python train.py --num_attention_heads=4 --init_std_qkv=0.0429 --init_std_o=0.0096 --lr_mult_down=3.0 --beta1=0.93 --lr_head=0.0116 --decay_fraction=0.768 --doc_mask=true
MLP neurons of a small language model. Each row is named by its layer, matrix (gate and up: input weights) and neuron, and shows model dimensions 144-239. Each number is 128 + 24 x the weight over its row's rms, rounded and kept within 0 to 255. A neuron's up and down rows have the sign that makes its largest values positive.
A block is one neuron, or neurons of one layer that tend to fire together. Before each block is what it responds to, as a language model described it from the Wikipedia text at the highest values.

Responds to: Final word pieces that complete an institutional or title noun, such as Cong-ress, Comm-ittee, Con-ference, or of after University, plus closing quotes after titles.
L3.gate632 [170  92 136 115 126 182 102 120 133 129  99 125 164 163 140 102 111 117  84 121 136  99 121  93 126 120 108 111 139 140 126 128 170 100 133 147 141 134 105 130 138 117 111 131 148 153 143 118 125 131 156 135 126 148 134 110  87 130 133 143 155 172  94 146  91 117 155 117 136  92 138 111 108 151 127 124 143 126 152 139 181 129 150 116 136 115 105 142 137 129 159  69 116 102 149 116]
L3.up632 [161 116 154 156 109 150 114 102 153 122 159 109 151 128 115 136 111 130 149 106 137 165 152  87 122 154 130  90 113  95  90 116 129 131 137 164 143 150 145 125 123  96 132 108  79 121 130 150 125 169 124 137 118  73 116 109 139 124 151 106 132 159 124 147 152  96 120 139 105  99 163 129 166 141 125 115 140 111  90 130 110 115 147  91 165 126 151 161 103 135 134 118  93 151 125 111]

Responds to: Closing parentheses or quotation marks that end a parenthetical or title, often in tables and discographies, e.g. (PNG), (Billboard), "Trouble".
L6.gate41 [117 115 124 152 114  91 115 144 138 118 109 116 157 163 160 112 132 118  94 126 127 136  98 143 110 143 117 117 181  89 131 134 160 115 159 134 154 156 114 123  93 134  74 116 168  86  97 109  86 102 139 170 156 111 141 126 119  92 150 150 164 150  73 131 119 127 134  92 160 146 179 117 113 151 120 124  79 100 155 113 131 144 123 105 128 102 152 135  94 163 123 107 145 102 126 113]
L6.up41 [172 105 128  97 172 140 131 113 165 118 142 144 109 129 121 130  96 111  85 126 136 120 106 144 132 133 145 130 108 101 155 145 144 122 147 182 114 130 113 151 154 173 111 126 122 127 141 151 137 132 128 123 150 147 105 145 156 102 102 140 162 146  72 133  83 144 129 114 135 153 151  89 159 102 142 146  95 104 125  94 108 164 124 149 162 111 126 100 152 149 183 145 112 115 106 139]
L6.gate111 [124 135 173 118 119 134 153 126 134 171 101 125 112 111 164 122 129 110 114 123 131 140  79 130 107 161 126 156 132 129 140 116 155  85 112 100 115 149 149 131 135 175 130  82 134 137 124 131 106 101  86  99 114 113 163 144 145  89 114 125 140 124  73 146 130 170 143 129 125 162 155 112 117 136 143 118 107 103 137 117 176 139 145 143 120 103  99 107 124 111 166 130 139 124 153 136]
L6.up111 [136 105 123 181 129  97 146 136 140 168 130 106 160 101 114 156  59  70 110 137 101 112  83 128 133  96 105 130 114 118 144 126 123  98 121  96 100 125 137 153 153 132 172 129 167 131 132 134 195 133 142 111 124 182 166 171 154  91  96 141 114  73  95 129 108 200 125 138 101 153 150 125 107 143 151 136 130 110 130 150 124 133 139 132 113 151 119 115 127  88 132 189 118 149 145 167]
L6.gate434 [157 143  92 113 154 147 123 114 119  96 130 147 112 100 138 129 140 126 116 132 148 129  84 139 130 132 129 101 119 122 149  86 119  99 116 122 148  99 139 136 145 128 150 103 116 151  99 132 107 129 113 106 147 133  95 124 144 131  80 120 164  80 107 115 116  82 152 127 152 138 131 173 110 117 126 129 121 129 113 158 135 115 149 113  77 112 113 183  57  68 163  82  68 130 131 125]
L6.up434 [164 132 142 142 121 137 167 159 126 130 101 121 171 142 124 121 103  99  98 147 114 131 131 204 149 111 126 142 138 140 104 151 122  68 181 121 125 161 114 166 144 125 113 149 147 115 119 140 135 122 122 128 132 135 137  84  96 127 161 110 177 176 102 124 100 134 131 126 162 125 124 101 104 174 120 155 132 178  88  96  98 134  83 116 113 137 112 156 123 106 137 119 125 113  68 138]
L6.gate622 [ 95  83 121 132 154 129 117 144 146 105 106  93 123 109 137 128 135  79 114 102 110 128 119 111 156 165 145 130 134  99 141 128 137  89 111 113 131 160 130 152 140 137 133 138 127  77 122 136 115 115 110 140 103 115  99 133 110 134 156 157 151  95  78 147 143  90 168  76 147 178 152 121 133  84 106 106 179 132 179 159 148 138 146 110  93 127 137 151 117 131 133 116 114 137 165 161]
L6.up622 [ 82 131  82 111 107  85 131  75 138 133 110 121  95 106 140 109 126 125 107 129 152 138 144 153  91 145 115 121  98 122 128 116 124 102 128 153 112 186 142 110 100  99 131 150 127 139  92 133  95 138 180 123  95 137 125  80  74 107 163 160 124 115 148 154 120 123 146 104 104  80 107 127 144 144 139 121 186  73 132  98 176 157 121  96 160  99 148 133 100 100 169 134  89 164 103 144]
L6.gate703 [124 102 150 130 125  67 144 180 146 137 131  82 200 116 122 175 129  89 121 117 155 159 107 127 122 161  72 114 125 126 143 122 109 115 123 125 132 121 160 153 142 104 107 101 151 103 117 129 156 113 151 102 111 117 106 151 109  69 142 153 141 134 101  94 142 122 120 110 125 130 143 132 121 128 140 102 119 133 172 179 128 132 109 115 133 135 109 148 152  99 135 127 158  84 116 154]
L6.up703 [124 120 169 121 152  95 121 143 124 149  96 168 103 116  97 139 105 116 133 125 168 148 102 126  79  95 145 137 135 109 103 154 153 107 128 103  95 152 102 138 137 144 153 136 131 160 144 133  85 151 183 111 100 136 125 117 137 143  66 159 155 130  95 109 108 109 122 128 119 127 140 124 116 123 138 132 134 110 114 146 160 106 100  93 137 114 144 128 141 109 118 148 136 151 134 132]
L6.gate783 [158 145 120 151 136  96 112 174 109 113  85 120 103 116 111 132 102 100 104 155 168 126 114 100 118 138 131 126 158 104 132 129 134 126 119  60 116 107 117 140 133 131 149 130 122  84 115 113  88 131 129 124 154 152 138 136 131 116 100 153 141  95 157 136 161 129 141 135  95 160 110 141 155 135 186 147 107 148 154  92 147 126 158  75 148 160 135 142 141 105 142 124  70 115 125 142]
L6.up783 [159  93 146 134 106 112 156 102 146  86 147  91 172 125 123 137 156 109 124 145 144 155 133 114  79 148 121 144 145 125 127  75 119  87 160 136 137 144  47 123  90 133 160  69 174 136  99 172  72 121 169 172 138 118 173 121 140 142 118 133 140 108 135 112 137 125 111 137 144  83 109 132 116 139 144 170 145 122 140 106 146 121 147 110 135 139 109 151 103 148 131 167 114 128 128 133]
L6.gate932 [ 90 126 163 133 118 125 111 133 144 100 146 121 143 151 161 154 162 117 162  85 116  92 131 113  94 135 110  92 116 145 115 126 147 121 114 144 119 181 148 113 139 111 129 124 127 156 154 156 133 119 107 126 132 125  87 114 138 143 123 176 150 108  98 100 121 176 104 137 134 154 150 114 135 116 126 135 126 118 133 117 143 140 152 123 156 133 124 143 146 163 197 112 117 102 138  96]
L6.up932 [ 78 117  89 110 103 137 154 101 125 177 118 149 163  96 135 121 121 134 130 142 161 129 117 110 128  95 115 132 109 106 132 101 146  73 135 149 127 101 149 130  97 129 131 102  89 106 134 151  69 122 132 137 159 123 134 125  84 140 139 106 142 119 137 168 118 120 147 128 118 172 141 146 152 126  93 106 157 110 141 117 128 122  93 116 124 129 164 127 143 112 159 137 118  75 128 117]
L6.gate1015 [100 122 182  98  86 119 116 118 146 103 157 121 148 134 175 161 105 167 134 145 134 150 143 139 132 134 106 140 121 202 139 168  96 127 144 141 104 130 162 140 109 142 148 104 153 153 116  98 139 104 170 105 150 139 121 118 142 117 133 151 152 134 163 138 123 113 162  80  98 157 153 135 139 139 151 170 141 120 147 111 148 173 154 133 146 124 105 166 122 141 151 176 138 146 118 131]
L6.up1015 [130 107 124 107 149 122 153  78 133 143 173 124  77  97 112 142 132 104 113 125 146 163 137 146 127 125 156 122 128 165 137 105 141 126 160 128 118  98 158 100 126 147 108 115 145 111 155 105  95 110 165  91 105 156 119  91 137 148  99 127 136 114 131 125 133 124 152 142 145 122 100 154 139  72 139  94  97 111 111 110 156 131 121 124  98 105 153 171 140 135 102 140 148 150 144  94]

Responds to: Word pieces right after a name's first capital letter, mostly K, in names within tables and cast lists, such as K-l-ara, K-a-hn, K-w-abena.
L3.gate467 [174 152 138 124 148 155 120 176 144  89  95  90 153 130 112 181 113 118 146 114 125 123  72 152 135 107 167  98 139 114  86 113 145 125  98 165 121 143 154 113 179 170 101 144 108 153 139 161 118 130  96 134 135 105 151 126 128 150 143 153 134 129 145 167 126 125 114 158 132 111 148 155 144 120  87 110 112 174 134 118 135 119 118 117 103 111 126 120 110 135 109 129 176 140 110 114]
L3.up467 [130 105 106 111 103 124 122 126  91  90 141 158  93 130 100 123 148 138 114  75 132 141 128  64 127 106 122 145  97 143 114  87 169 159 126 152 152 141 137 127 151 137  92 101 156 122 120 135 135 135 117 168 199 155 145 162 151 135 148 139 131 163  96 124 122 139 131 128 153 131 136 137 140  98 122 111 155  98 148 133 167 147 131 147 110 114 143 124 145  93 117 122 154 157 164 188]

Responds to: Final vowel-ending word pieces such as -a, -e, -ne, -ya that close non-English names and words, e.g. Luciana, Viktoriya, Santa Fe.
L6.gate104 [143 133 127 149 120 125  99 124 137 127 101  91 128 107 104 123  68  95 157  81 109 152 144 121 114 154 136 119 150 118 128 150 132 118  91 138 128 149 178 139 112 161 117  80 119 149 107 123 106 165  77 143  76 143 128 123 161 140 137 135 170 119 128 154 150 126 122  90 122 112 153 155 146 113 127 162 141  89 129  69 153 122 128 118 162 122 155 127  77 126 198 102 151 108 161 130]
L6.up104 [146  62 157 106 122 150 137 115 136 155  80 125 132  61 163  97 131 147 150 135 108 152 141 123 136 175  94 141 106 137 136 133 145 125  75 116 130 102 163 157 108 145 137 146 143 138 105 125 115 144 105 134 121 144 145 124 107 117 111 126 162 115 103 137 122 129  97 181 116 130  86 130 133 147 161 150 124 140 138 110 158 146 144 145 118 119  80 163 116 130 171  72  90 135 155 122]
L6.gate170 [170 149 109  98 152 151  93  99 156 132 152 116 144 145 145 155 114 131 118 111 150 143 143 112 116 143 144 122 146 140 122 146  96 149 114 113 141 138 148 145 139  99  94  95 153 163 119 115 132 186 115 138  97 153 120  98 109 158 145 159 151 110 139 166 176 112 126 169 121  82 107 143 134 116 122 136  99 107 128 162 136 144 110 144  92 183 121 140 124 135 137 130  98 106 126  98]
L6.up170 [150 122 131 160  95 150 158  87 139 112 120 155 117 124 134 157 147 138 105 123  98 167 107 189 135  80 134 127 151 128 124 125 100 132 147 111 123 100 143 157 101  99 119 148  95 125 102 130 143  90  77 135 156 178 134 134 135 106 110 122  75 118 136 139 147  75 128 155 157 139  98 135 155 127 117 199 144 125 166 127 153  98 137 103  70 112 126 153 109 114 108 129 134 114 139 129]
L6.gate361 [130  97 143 165  79 149 115  99 142 123 126 149 138 119 106 155 110 185 122  78 102 189 120 146 119 150 148 129 121  93 114  70 134 160 100 105 128 119 121 146 129  94  74 115 123 162 134 104 144 159  94 159 167 132 131 133 116 108 100 164 155 120 110 102 111 112 139 113 125 142 121 104 167 147 129  74 151 116  87  95 116 119 154 132 149 198 115 114 117 122 130 113 131 131 120 120]
L6.up361 [167 153 169  70 127 178 136 167 151  73 106 139 117 162 104 141 109 167 127 103 136  89 104  94 117 120 152 151  47 122  98 116 146 130 132 106 119 148 138 154 142 160 123 113 169 161 141 123 161 107 111 144 125 125 124 129 138 163 174 176 140  99 142 139 113 131 129 123 147 173 106 120 122  96 159 121 155 147 144 110 140 132 131 117 120 133 136 140 105 121 128 132 151  88 179 112]
L6.gate410 [114 107  96 168 141  97 102 113 120 125 116 111  95 105 140 137 165 103 122 135 143 116 100 164 104 150  95 140 114 111 134 129 139 107 111 124  79 128 149 153 131 133 141 114 128 139 109 117 179 139 136 136 145  86 119 105 147 141 198 152 130 148 110 174 117 114 159 132  86 150 113  96 169 122 138  93 130  86 109 109 149 122 140 115 122 109 134 149 108 106 170  78 126 121 119 132]
L6.up410 [146 157 146 137  97 147 152 144 184  85  99 107 125 121 109 119 133 164 147  97 144 192 101 139 108 125 205  91 125 149 171 134 123  99 150 131 107 139 156 131 144 114 130 139 106 136 135  87 140  82 134 112 109 147  75 107 135 121 144 104 111 110 122 125 111 115  99 124 143 146 109  84 150 127 144 125 120 107 117 120 129 145 145 127 112 176  97 120 107 160 145 137 180 127 155 125]
L6.gate442 [187 107 157 136 121 176 119 138 137  79 127 126 132 161 120 126 139 105 147 105 121 145 115 147  89 156 148 124 130 133 173 116 134 155 158 117 142 111 118 137 120 127 112  80 146 156 146 149 159 155  91 148 128 122 145 112 116 153 139 142  90 127 101 114 124 119 125 136  90 120 104  99 170 146 155 100 161 107 118 107 151 109 184 117 167 113  82 143 161 173 114 132 157 109 113 142]
L6.up442 [174 159 118 138 106 134 127 101 138  94  94 125 122 175 137 145 170 141 110 124 118 130 101 120 144 138 138 123 119 112 142 110 144 121 151 124 203 152 138 119 119  98 133 113 152 121 140 106  94 147 100 108  69 151 110 110 152 136 145  83 176 131 136 131 136 144 159 109 101 132  70 136 115 129 128 131 161 158 141 172 153 114 103 127 154 144 125 106 125 100 162 119 125 101 123 152]
L6.gate806 [106 122  90 141 142 171 126 118 134 111 150 106  81  94 141 108 167 152 164  98  95 121 130 101  97 111 165 141 149 156 129 123 115 132  99 127 111 117 137 140 139 170 138 126 146 124  84 154 143 157 153 145 125 135 152 112 131 154 134 140 170 130  98 160 122 115 154 119 108 136 120 117 155 120 101 157 150  93 139 111 130 125 119 126 103 126 144 161 112 133 174 178 215 120 134 123]
L6.up806 [172 103 107 160 153 131 159 120 172  99 104 131  96 124 122 138 116 116 143 110 108 114 105 143  62 205 114 125 103 122 123 149 109 133 124  89 106 162 132 101 165 127 119  94 131 112 125 129 180 175 122  99 114 129 109 126 124 120 104 151 118 105 106 167 113  70 108  99 131 108 105 131 148 102 123 144 136 142 124 127  93 119 183 106  83 157 124  97 131 151 130 125 148 136 185 178]
L6.gate876 [140 122  88 128 134  99 114 145 171 135  93 131 131  72 136 141 138 157 140  90  94 127 105 108 116 113 173 140  91 166 137 146 119 110  93 113 124 117 165 158 103 135 137 128 146 139  93 164 114 123 125 116 147 145 117  89 115 171 142 192 133 120 110 162 195 148 144 178  95 107  88  99 109 122 154 151 152 163 144 111 132 182  99 110 126 107 116 103 158 126 109 167 120  78 153 152]
L6.up876 [100 136 110 165 157 135 125  66 144 122 124  87 156  89 127 101 146  81 133 132 141 155  95  88 139 126 174 124  93 109 144  91 131 113 104  79  94 144 123 164 149 134 110 141  84 158  87 142 145 143 129 126 144 148 107 129 113  74 136 121 161 117 118 144 153 111 154 146 151  95 124 111 140 147 148 136 137 130 163 100 136 175 117 113 146 106 116 150 137 125 156 127  99 166  99 105]
L6.gate967 [ 91  90 117 116 128 130 107 135 110  97 102  83 106 113 147 156 108  97 139 139  79 160 129 117 129 149 146 113 104 153  78 141 114 106 146 169 108  86 172 131 130 135 135 112 125 130  94 162 156 125  72 126 148 163 119 154 112 112 126  83 112 152 112 162 141 141 129 125 123 111 119 108 161 146 137 101 120  91 174 118  99 109 103 127 112 160  81 106 147 188 171 136 123  87 176 148]
L6.up967 [117 115  99 155 114 172  99 141 142  96 125 117 122  72 102 127 121 106 122 106 142 149 157  71 133 151 143 103 116 157 171 123  72 107 159 120 134 122 146 124 143 136 113 140 124 126 117  79 138 116 111 132 109 161 155  94 124 141 142  96 195 138 143 121 105 123 111 129 138  98  81 123 135 130 108 128 116 138 153 161 111 149 102 166 138 136 124 128 136 130 113 118 156 149 144 134]

Responds to: Short subword fragments inside non-English words, such as titles, names and places in Serbian, Romanian, German, Dutch or Greek, e.g. peć-ini, priveș-te, Dom-in-ique.
L7.gate83 [101 133 123 173 155 142 100 107 177 125 110 135 133 126 141 182 142 156 131 116 112 125 128 134 137 112 134 153 113 166 141 145  92 104 102 144 175 148 125 133 117 138 106  94 125 140 150 142 123 129 116 125 172 175 117 126  90 107 110  96 112 116 141 159 154 115  98 151 135 118 110 133 122 111 131 126 119 121 160  61 142 161 105 113 137 117 127 115 154 122 124 111 132 144 169 131]
L7.up83 [116 121 114 120 119 108 157 112 152 132 162 132 139 131 150 124 114 109  82  99  80 121 134 129 101 123 150 113 120 120 120 118 119 150 108  59 143  92 152 115 155 119 146 124 141 113 195 115 138 139 105 137 163 192 108 124 113 176 135 162 123 152 126 156 151 115 137 165 140 101 152 141 121 130 106 137 141 106 132 102 147 119 138 151 106 153  94 156 147 108 102 136 137 112 128 100]
L7.gate150 [114 133 141 144 201  93 103 122 128 154  99 113 154  99 127 192 135 143 139 154 105 132 167 100 119 142 144 134 117 136 147 121 124  98 136 135 150 151 163 125 139 165 134 148 113 118 136 158 150 166 117 131 180 106 158 128 108 178 107 127 137 103 115 146 169 116 136 124 110 143 106 133 160 124 150 153 134 119 182 136 133  90 144 188 128 115 136 133 115 138 101 119 118 126 167 112]
L7.up150 [174 144  74  88 152 138  67 133 126 144 109 115 108 145 167 140 119 117 112 101 136 103 146 123  98 104 178 108 104 156 144 100  84 133 175 120 141 120 126 173 112 139  93  90 136 136 127 174 135 207 169 140 145 149 177 147 136 145 164 135 126 127  91  94 194 107 127 146 108 161 139 135 114 123 124 163 138 181 130 113 127 128 130 149 167  99 149 106 130  75 125 130 139 144 115 134]
L7.gate215 [108 128 122 180 151 131 111 148 146 150 139 110 133 154  91 169 134 131 183 121 119 151 157 116  98 129 147 138 147 122 131 139 163 123 132 110  90 117 176 164 157 138 137 130 124 135 127 129 136 141 117 125 138 135 111 119 128 157 115 104 124 112 176 136 145 163 122 147 103 140 109 142 130 161 146 144 124 102 132 115 164 108 196 168 141 100 136 133 142 141 129 111 150  90 138 110]
L7.up215 [142 124  86 159 151 152 125 128 154 132 161 142 143 168 102 133 156 119 144  89  71 136 156 145 130 147  81 115 100  75 135 146 136 103 133 128 125 129 150 165 118 116 119 116  96 129  90 120 162 152 149 143 145 164 112 161 171 116  97 114 117 136 134 174 144 140 142 138  99 131 134 120 131 114  89 101 151 117 102 136 163 127 159 146  87 155 146 135 101 121 169 164  96 129 143 107]
L7.gate376 [151 165 133 135 129 151 131 122 150  87 133 136 118  82  91 127 120 138 148 115 118 166 157 130 127 155 131 133 131 167 151  91 146 127 129 115 133 211 131 147 168 159 134 128 112 100 108 131  62 117 158 129 105 104 114 136 131 169 105 135 159 103 168 175 137 142 136 143  90 123  97 111  88 154 103  89 128 144 134  83 103 119 146 125  95 110 178 113 122 101 105 121 115 148  87 117]
L7.up376 [153 126 149 126 123 100 130 110 149 104 139 111  83 107 124 105 151 143 120 120 199 118 186 126 125 126 157 132 135 129 149 128 130 131 147 155 123 138 114 108 103 131 174 122 125 109 147 172 117 139 142 180 109 116 156 135 133 123 123 129 119 103 131 146 114 132 148 161 141 137 125 101  90 107 134 143  73  78 112 136 137 125 118 118 138 114 151  93 109 152  99 138 123  95 153 112]
L7.gate444 [146 113  93 161 137 149 110 158 140 139 118 130 121 157 152 102 135 155 154 141  92 162 155 136 109 113  95 135 147 150 142 127 109 121 131 176 157 183  97 131 107 135 110  83 109 138 123 124 150 180 124 116 120 132 117 135 117 146 164 104 161 107  95 135 155 107 121 133 173 167 130  98 130 116 105 113 186 147 113 112 115 138 120 164 145 144 149 117 102 105  74 111  95 148 135 130]
L7.up444 [108 115  30 136 143 153  74 111 149 120  91  76 173 105  95 124 124 108  82 152 109 132 152 136 114 151 170 102 121 186 145 148  99 134 143 149 144 123 115 126 113 143 130 124 119 121 121 140 127 157 100 135 175 118 129 121 143 138 118 150 136 153 129 133  66 172 132 129 131 152 157 130 134 148 138 102  67 129 153 154 115 134 148  97 124 109 130 124 122 118 151 116 113 150 121 143]
L7.gate595 [172 147  92 150 136 131 131 125 154 140 150  92 139 119 121 149  61  70 154  93 140 132 147 140 116  88 116 131 126 225 113 136 124 141 126 121 156 130 145 126 105 128 121 133 163 125 127 153 141 138 109 140 146 135 131  98 157 135 104 114 173  91 127 141 137 130 162 161 145 160 136 140 100 163 141 140 106 130 155  97 179 124 147 157 129 159 137 100 154 135 145 102 110 143 142 153]
L7.up595 [154 162 111 130  92  79 127 128 133 105  84 131 157 114 139 145 153 112 174 102 110 108 180 115 173 118 172 116 110 125 126 167 118 140 152  99 146 123 135 120 115 161 120 126 141 147 111 129  97 121 131 136 139 152 109 102 166 136 141 130 151 163 133 135 148  83 130 140 152 112 131 163 138 147 131 105 149 124 178 118 129 110 119 142 103 112 120 136 134 105 102 124 150 107 153 171]
L7.gate876 [143 106 143 138 159 139 129 124  99 130  98 112 158 129 104 168  94  88 114 132 100 124 142 122 134 132 104 157 124 136 109 153 114 113 100 131 159 184 125 168 123 121  99  87 119 126 131 160 120 218  93 129 160 158 123 143 139 175 149 113 129 138 170 161 159 117  93 145 127  96  87 114 134 130 147 139 104 124 142 112 158 118 150 128 152 121 133 119 119  85 123 139 143 153 158 169]
L7.up876 [106 124 101  96 148 127 126 129 126 157 134 141 115 115 171  90 113 101 133 101 152 113 148 110 112 126 111 121 115 143 146 164 157 114 124 130 163 145 165 131 112 145 145 141  80 143 103 129  89 188 134  94  90 171 136 154 122 123 102  88 150 132 124 158 167 165  99 127 149 123 159 157 126 133  81 173 106 124 108 146 101 109 130 109 126 133 144 127 152 122 175 113  87 157 148 141]
L7.gate899 [135 130  93 112 163 128 108 122 134 119  81  87  69 122 171 102 128 158 120 122 118 149 132 138 162 125 159 148 144 132 155 119 148  70 110 160 169 167 116 108 123 123 107 155 118 161  99 164 159 119  98 117 124 143 100 132 146 123 103 114 136 120 143 125 139 112 153 143 139 107  90 103 121 131 131 128 104 116 118 115 183 179 149  96  96 112 104 122 109 178 127 117 127  82 153 147]
L7.up899 [179 127 138 119  85 107 152 136  96 156  74 119 119 117 142 135 123 157 139 115 127 129 158 124 146 149 141 100  94 122  98 119  97  93 136 136 169 136 117 103 125 169 105 143 135 142 166 147 115 103 135 117 145 170 112 160 183 145 136  65 153 136  89 120 131 145 146 114 141 134 123 132 128 166 133  85 158 131 108 110 151 131 148 114 147 164 110 131  87 123 141 117 153  98 156 126]

Responds to: Closing quotation marks that end song or episode titles in tracklists and discographies, e.g. "I'm Movin' On", "Sunday"; more weakly, word-final pieces such as -ified, -led, -cast, and dashes in stats tables.
L7.gate42 [107 118 151 149 172 151 154 112  98 135 169 112 133 141 102 127 172 126 105  95 133 140 147 149 101 126 146 119 132 124 136 132 135 170 141 185 126 151 108 105 114 129 156 134 128 114 138 115 172 117 158  83  98 151 112 157  85 140 131 129 128 142 126 117 166 101 160 140 112 102 126 119 135 147 155 101  77 108 129 198 130  97 121 127 140 126  89 150 163 138 119 109 155 121 101  97]
L7.up42 [ 90  71 150 111  84 149  96 130 148 104 153 138 133 109 169 105  79 109 104 110 174 106 134 148  92 126 165 151 140 141 125 114 103 141  95 150 140 147 132  98 122 135 141 127 109 145 164 159 130 160 183 124 108 139 117 139 134  81 125 129 163  98 115 136  80 119 149 115 119 147 146 128 128 115 146 105 102 145 106 135 109 138 136 106 123 155 133 154 115 123 141 133 139 111  95 121]
L7.gate61 [115 141 148 187 101 160 134 161 151 119 115  59 105 149 140 115 118 128 143 118 154 117 163 175 116 121 136 111  78 105 116  91 114  78 150 152 163 106 134 112 130 135  87 118 129 156 140 105 116 121 133 112 118 130 143  89 128 120 144 105 117  81 152 121  96 115 114  65 109 135 136 125 145 124 104 134 131 108 114 147 152 146 127 141 127 117 102 130 128 102  96 142 124 145 144 136]
L7.up61 [120  96 170 133 128 112 105 113 114 157 135 158 122 135 148 123 133 110 113 132  99 176 149 153 130 138 165 123  78  98 147 133 196 117 124 158 131 100 174 132 108 156  85 122 108 166  97 137 112 112 117 110 136 123 161 151 158 120 170 131 127 142 120 104 148 132 131 113  98 125 161  95 119 153 179 137 145 104 120 118 108 131 145  97 119 129 147  91 104 157 152 120 124 151 132 134]
L7.gate296 [125 133 125 123 184 135 103 136 146 159 152 134 143 182 185 143 112 112 137  85 138 123 162  98 125 162 139 136 105  93 139  80 144  91  63 173 113 138 132 141 112 110 126 150 144 136 129 116 137 137  82 111 135 142 165 119 142 177 130  97 167 101 139 154  94 136 158 128 130 159 137 107 112 154 131 148  97 130 105 132 146 129 108 131 106  55  94 132 143 110 134  81 119 139 136 129]
L7.up296 [121 139 111  77 120 151 107 145 103  95 138 145 141 145 139  87 128 102 109 103 125 110  96 135  68 105 108 121  81 141 139 125 112 153 124 142 115 103 146 149 125 128 152 103 120 136  88 142 133 119 127 127 143 128 149 136  98 154 150 140 175 109 150 122  92 154 130  90 116 120 147 132 141 113  98 117 119 128 132  95 176 146 123 122 123 110 118 163 133 130 154 112 128 111  99 168]
L7.gate313 [127 116 149 127 128 169 145 135 154 126 100 198 152 120 128 136 140 131 136  94  99 159 159 123 114 122 178 105 142 103  89 120 137 102 120 158 121 119 180 115 115 117 129 146 112 115 114 114 134 122 130 166  66 120  96 144 138 131 150 141 170 127 107 183 136 118 106 113 143 131 162 154 148 125 171 114 144 159 135 128 110 127 145 136 143  98 103 135 119 132 135  93 101  92 112 148]
L7.up313 [119 167 124 139 126 137 148 154 154 151 124 174 130 121 147  97 136  82 110 121 170 134 121 138 157 180 112 136 182 103  98 131 116 120 127 123 132 105 130 102  91 118 105  87 122 123 166  94  82 139 108 127 116 114 103  94  87 137 124 112 148 123 114 146 180 129 172 154  70  98 151  91 152 156 108 114  30 147 139 144 108 146 114 104 137 140 121 113 119 116 132 177 131 124 141  86]
L7.gate391 [115 108 108  84 124  84 140 168 139 145 149  90 135 129 138 129 118  77 140 126 131 115 135 134 102 134 154 151 116 181 146 168 102 175 116 122 130 134 134 126 107 114 137 135 117 126 144 162 175 155 150  55 124 152 111 119 141 136 117 146 125 162 136 137 170 126 112 160 130 132 136 163 105 132 110 136  96 164 132 132 116 145 132 157 133 163 114 169 127  93 103 107 150 105 124 142]
L7.up391 [137 159  76 116 163 134 206 128 107 143 182 111 174 138 142 138  88 130 129 130 148 119 132 129 118  90 122 119 153  99 133 143 101 135 127 163 143  86 104 126 134 132 132 123 123 171  99 139  83 130 119  88 132 114 131 102  90 159 147 142 125 161 116 126 158 152 136 125 120 117 127 182  80 164 120 135 153 112 105 132 110 152 161 121 130 146 113 171 115 110 158 118 132 149 114 113]
L7.gate633 [147 124 125 107 127 181 121 189 118 132 122 151 148 137 163 105 189  85 111 147 130 144 140 146  97 156 104  79 115  88  68 157 130  96 123 134 143 141 112 114 105 111 130 127 147 110 117 124 119 142 123 117  86 109 119 106 118 124 118 131 160 122  81 116 117 106 101 123 152 140 120 134  52  82 123 103 169 121 113 114 139 136 117 127 121 135 114 156 141  95 102  81  98 132 152 131]
L7.up633 [181  91 118 138 121 174  98 109 119 136 147 118 126 133 134 125 146  75 120 116  87 125 128 137  89 118  83 151 147 116 143 140  95 129 106  77 134  67 169 142 114  93 138 121  93 138 100 173 140 126 107 136  81 119 124 167  89 132 108 146 163 126 130 182 112 108 105 111 138 128 135 118 155 150  93 147 157 144 160 151 139 100 119 120 151 155 158 102 132 152 126 106 124 108 108 133]
L7.gate934 [130 135 132 140 128 130 113 139 106 126 179 107 138  83 147 116 161 160  94  97 139 133 137 114 131 145 140 134 174 131  97 100 113 141 129 108 162 113 137 155  79 147 134 116 135 108 171 153 128  95 163  99 123  73 129 127  80  99 123 105  86 115  84 125 125 144 185 100  85 114 141 129 130 119 161 125  95 157 128 152 164  84 118 150 149 172 108 177 132 128 110 113 120  58 121 193]
L7.up934 [138 131 114 121 149 113 131 116 159 170 132  94 158 149 156 128 103 121 145  69 144 161 125 143 124 186 111 133 114 114  98 147 118 140 100 124 106 121 139  72  93 138 137 127 138 121 117 116 146 131 174 126 122  94 121 147 100 158 132 118 146 118 112 118 147 130  76 123 149 152 151 127 122 129 127 154  99 160 142 124 182 131 136 138 121 136 118 138 127  90  58 143 150 123 117 128]
L7.gate952 [140 113 151 143 145 125  85 158 139 127 164 117 137 124 111 138  71 106 118 104 102 141 104 145 161  83 170 125 128 150 142 129 103  65 159 128 126 130 105 181 161  95 112 125 109 139 115 139 112 170 146 132 140 118 134 170  82 153 132 143 114 158 133 113 124 117 160 128 102 155 123 135 124 163 136 101 120 130 147  95 149 124 162 126 118 145 127 166 139 158 125 115 110 139  95 151]
L7.up952 [165 106 200 133 155 112 143 128 135 105 100 141 114  95 128 119  99 121 160 120 156 122 150 139 117  97 114 113 140 119  82 122 143 142 126 130 153  89 156  92 111 102  76 107 154  97 104 148 146  86 151 119 104 109 129 142 192 124 136 119 159 104  94 144 114 111 102 134 105 147 117 177 108 104 128 114 134 155 118 143  86 145 117 153  86 138 139 154 129 172 109 132 100 110 133 120]